Part of a small language model's weights.
Size: 12 layers, width 256, 4 heads of 64, MLP 1024 GELU, vocabulary 8192, 11.7M parameters.
Architecture: LayerNorm before each block, learned positions, no biases in attention or MLP, tied embeddings.
MLP neurons of a small language model. Each row is named by its layer, matrix (up: input weights) and neuron, and shows model dimensions 64-191. Each number is 500 + 25 x the weight over its row's rms, rounded and kept within 0 to 999. Numbers have three digits each.
After each neuron's rows, "fires after" lists the tokens most often just before its 100 highest values on Wikipedia text that the model never trained on; "fires in" lists the words (lower case) most often at its 100 highest values on Wikipedia text that the model never trained on.

L3.up117:521501507503469546507529536497517507528461531481529534500508476508479454506498529507497503461492541502482536484431499469536486494451494501499451489506496531545487524478515514457538499479532494511438523516510483492503515521510533473519538529495492507508473487465486462481479506529499492474502448511470518491507521513529526492467521517547493458525541501510521466522535504515508479465535
fires after: ".", "\n"
fires in: "the", "his"

L7.up632:515492513481532519518503529515518464545504521497561476512482486502522496481502487543458491505494526499492476489453486484507451563527499526489550490447490451501443476470509490539505480505488484509428501504541524564503538513475539513478483526489535532524538506504514487506452455518503477520519451496488557490479484527479558487530509466534523517497490520483526489484471482516507508460473
fires after: " the", " a", " his", " The", " His"
fires in: "first", "second", "one", "third", "highest"

L5.up51:502483485521472524484498546478509495518512514509526521508530492504480477464542491555535500481528525466476522481512466566532513483511489545527506486492528503484457490523521470519553521492446507443510484506500497488474493473450474506546511482514499470480517523512481455522522447498507509502530480482511489488517533472516536463467497493515526455472447502506497497541522479442462480494515
fires after: "\n", ".", " (", " and"
fires in: "in", "on"

L3.up589:478455491525471482505545518544517517467516491496507522524502515543543529489487523524490534479463473520449488489521476437488494517507513495435467527499498498502489513484476501504512453494517504493490537476476467549493550533511448475518506502493475524484506479497529513494501473494489475501473535506497494493500501551528518509490528500458512461507516534469538503488518496480487495534476
fires after: " the", ",", " |", " ", "The"
fires in: "united", "state", "first", "county"

L5.up914:560515506522488500500488510558505499504484530448508489527503466481505504487490503496512509476515537472504498495516506420540475556456495538506496545511537512521513491464530513497512531529497519492485510548488551500543495477501508484539495540467469486497479464520487478481522486535465515513464505535498485493498527508493527479476476513481484481492488474472458497480506470508552508515499
fires after: "'"
fires in: "s", "m"

L2.up270:490521538498491524508498458502513451469520511533521500490523496475506513498508548476452467513510547493497494493497498526543458515443469493488525486481487499487516496453498500495528511500543512475468478489548512521492538498476466504485462518502544492461511483510509478468509524479515501466505507451481498536497535527494480526492477481486502495524471516489475481502502500498509490477521
fires after: ".", " |", ","
fires in: "it", "l", "they", "which", "that", "and"

L3.up776:560506494494479525508474527466475456511495518492534489528498535533508522495551495502453509478480431531550465529482546521489493509511468483497470502515501537451527523510474523541515493476493492507490491498538505513523468508480468501464477537505484498469467469528527491467463505491517513509476523457481494496485502532491490505463508491513481531541466485517522480456543497556489474529518
fires after: ",", ".", " of", "s"
fires in: "but", "while", "there", "when", "where", "switzerland"

L3.up254:560515486469511493512533488515499533544448497512528541530497478503461439532521473498515508472538488491476519494482588507505535470498483545459513541524473510477505497490483529470541489472509482511487509486534525470495544491506504508527513499487479505510502486518511524483478542496494491496498542522469530515516505490561475490483464502498483478541507480502492527510480522490468528473561
fires after: ".", " |", " \"", "-", ":", "|"
fires in: "the"

L3.up184:512475522504516484502500471476493479497521547497520541508491537476475530504537482491477480515473517518526564497471507491474491544508531520439500483519512507501481529518513474538543518484499500486501495467492550513502525505523489462501540467525491521556532479479523494490511504471534534542463540480490441480451560490475489507524490502514456473522510462517471487504485508496481490507512
fires after: ".", ",", ")."
fires in: "it", "she"

L3.up771:519512480529516495487533480516538462527490492495462478511531473514555500491469515484472446462521538513527497472524494528472504477542518490453518462475497520487493497501494495519490503556538447473498510504515488582511514513468506477510433511490495476484493485516452475503517435507520471483519493524514515538498500528523487539495503523479537468516486513465498475483481487499507496481499
fires after: " the", " |", " (", "|"
fires in: "first", "second", "silver", "third", "no", "most"

L5.up958:482554504496482489486543515455491510506534491482475497521492480493492469429511510465517545497493498462482501532530491517518519470480494547495493523451546514533522509513490494498488566513492524510453528506498503472490519505463500495553476515465512523500506524497483484527548507518492532455453533499522481488478543437491522465478439524520472519503468465521510498490547519501537462498571
fires after: "'", " W", " the", " Follow"
fires in: "s", "following", "song"

L5.up900:538526506519504486531491486524504534430500516528501515495497502490483504508517507495506471505470498484528446539505529508549486460534477488514556482493523513534488520515532515492508505534489499510504507511484521504523480470497493480498468482478523521509450489509475514475502508511536537529495491533507473523471506488483580506491493527517470488492455483483513467513498513517532477475482
fires after: "'", " the", " W", " H"
fires in: "s", "worship", "t", "ve"

L8.up288:501502530534490500511494507531555500483511502490525462509497508473501505501494509505496490452502567529505462494470498491475483500481529495497535512500506521496531535509479515513522481511470523461471523472513507479488575493483524472475506514509447508505473509502540496512506486537487577489496481487501498523499503518523475489441522529486509540515533493496493492547483518530449478502490
fires after: " of", " in", " from", ",", " by", " on"
fires in: "the", "a", "his", "several", "on"

L5.up400:511505522467442501522523479491501511499499468460509510477474510536496543450496478504499496460497465561542500490528506512506567470531517539491535489489522496531509537484536510537463534477444468522529507461527508482500535481543498534466521466465453534524482513525499512513473481512479521512499508467496474521530500467469506527503472461492505489480488479499461499480513473557529501487484
fires after: ",", "5", " relative", "'", "9"
fires in: "and", "or", "while", "though", "although", "relatively"

L5.up943:534467469505461484501501525492504500501499485468481523491518425532494507472475522514506529485506514511503517457495504515488517484464517512539507540468513512517498511492501518452551484507479505479486503522492528479456506479498496489538503498507514445543508556504510446481548472554522517520533481510480487518497482476509480531520500503527498521474479505494468514515540452517529490513478
fires after: ",", "M", "%", " one", "s", " A"
fires in: "of", "or", "and"

L3.up924:485508484504485513518502489477496496452517514503500507525475500513484476454532508533510497490507480478532497490535492542466478520524505526510486498476510507522518484575468537558470512488520472486533534525550510472469478500472542473562488468439500518497498486511540479532457478525512529488561508490545503443495490503513497503492520505487518537511486469480493473492482522532484528499511
fires after: " he", " He", " who", " there", " she", " to"
fires in: "was", "only", "in", "into"

L3.up381:510525519543540475489519527494522534490515508499490446522521499544540491500473458523505491529543496510517512535505512486474508518531491484525494476520496486513473509506507503516501440540497548529466547482519477500481488509522522457501523436498495480531485489531503531495494448497477476476511492496453535551487514540491511498509453440480500477516524440491515510520515483500524493505469
fires after: " the", " World", " and"
fires in: "united", "national", "war"

L3.up784:511470488469484500517516448513485450508542486481505511451516523519553526463493547497492517495485503486511492502491489499483496465502507517519541494520503531515509531497493485553525471489452523520504485476528528470469559540536487467569485537501515520508498473461558526470534496476446475508502494476502481499523494486511472497524501528502478466497475524466486523480497486518473486540464
fires after: ",", "),"
fires in: "which", "who", "where"

L3.up485:474471500508484472524521418513500463479533533483511472510508518474487540478519533469454485475495541474498497511524466498499456519514506493401556516492522505526491491466491469523531511482530517522470467524507526500514526539490532490484466482511516535513489485507482534544509513467507572510458500499487465518494531491536514487512476510480514555549512462498490465492517508520512503533495
fires after: " the", ",", "The", " The"
fires in: "which", "song", "ship", "film"

L3.up351:502521500486492515502488548513514509480461477479514491477456483522489502501518499468481529508505510510534532491486501474474494502489510478526503500555503442522504543489508560489480441470507526484536491504486498491537533509487452516475500526489475460498510508522535524457497508482531518496501508490524507489480582511507453497490517528465475450505515512483498483496521459510519459490471
fires after: ",", "s", "\","
fires in: "and", "or", "but"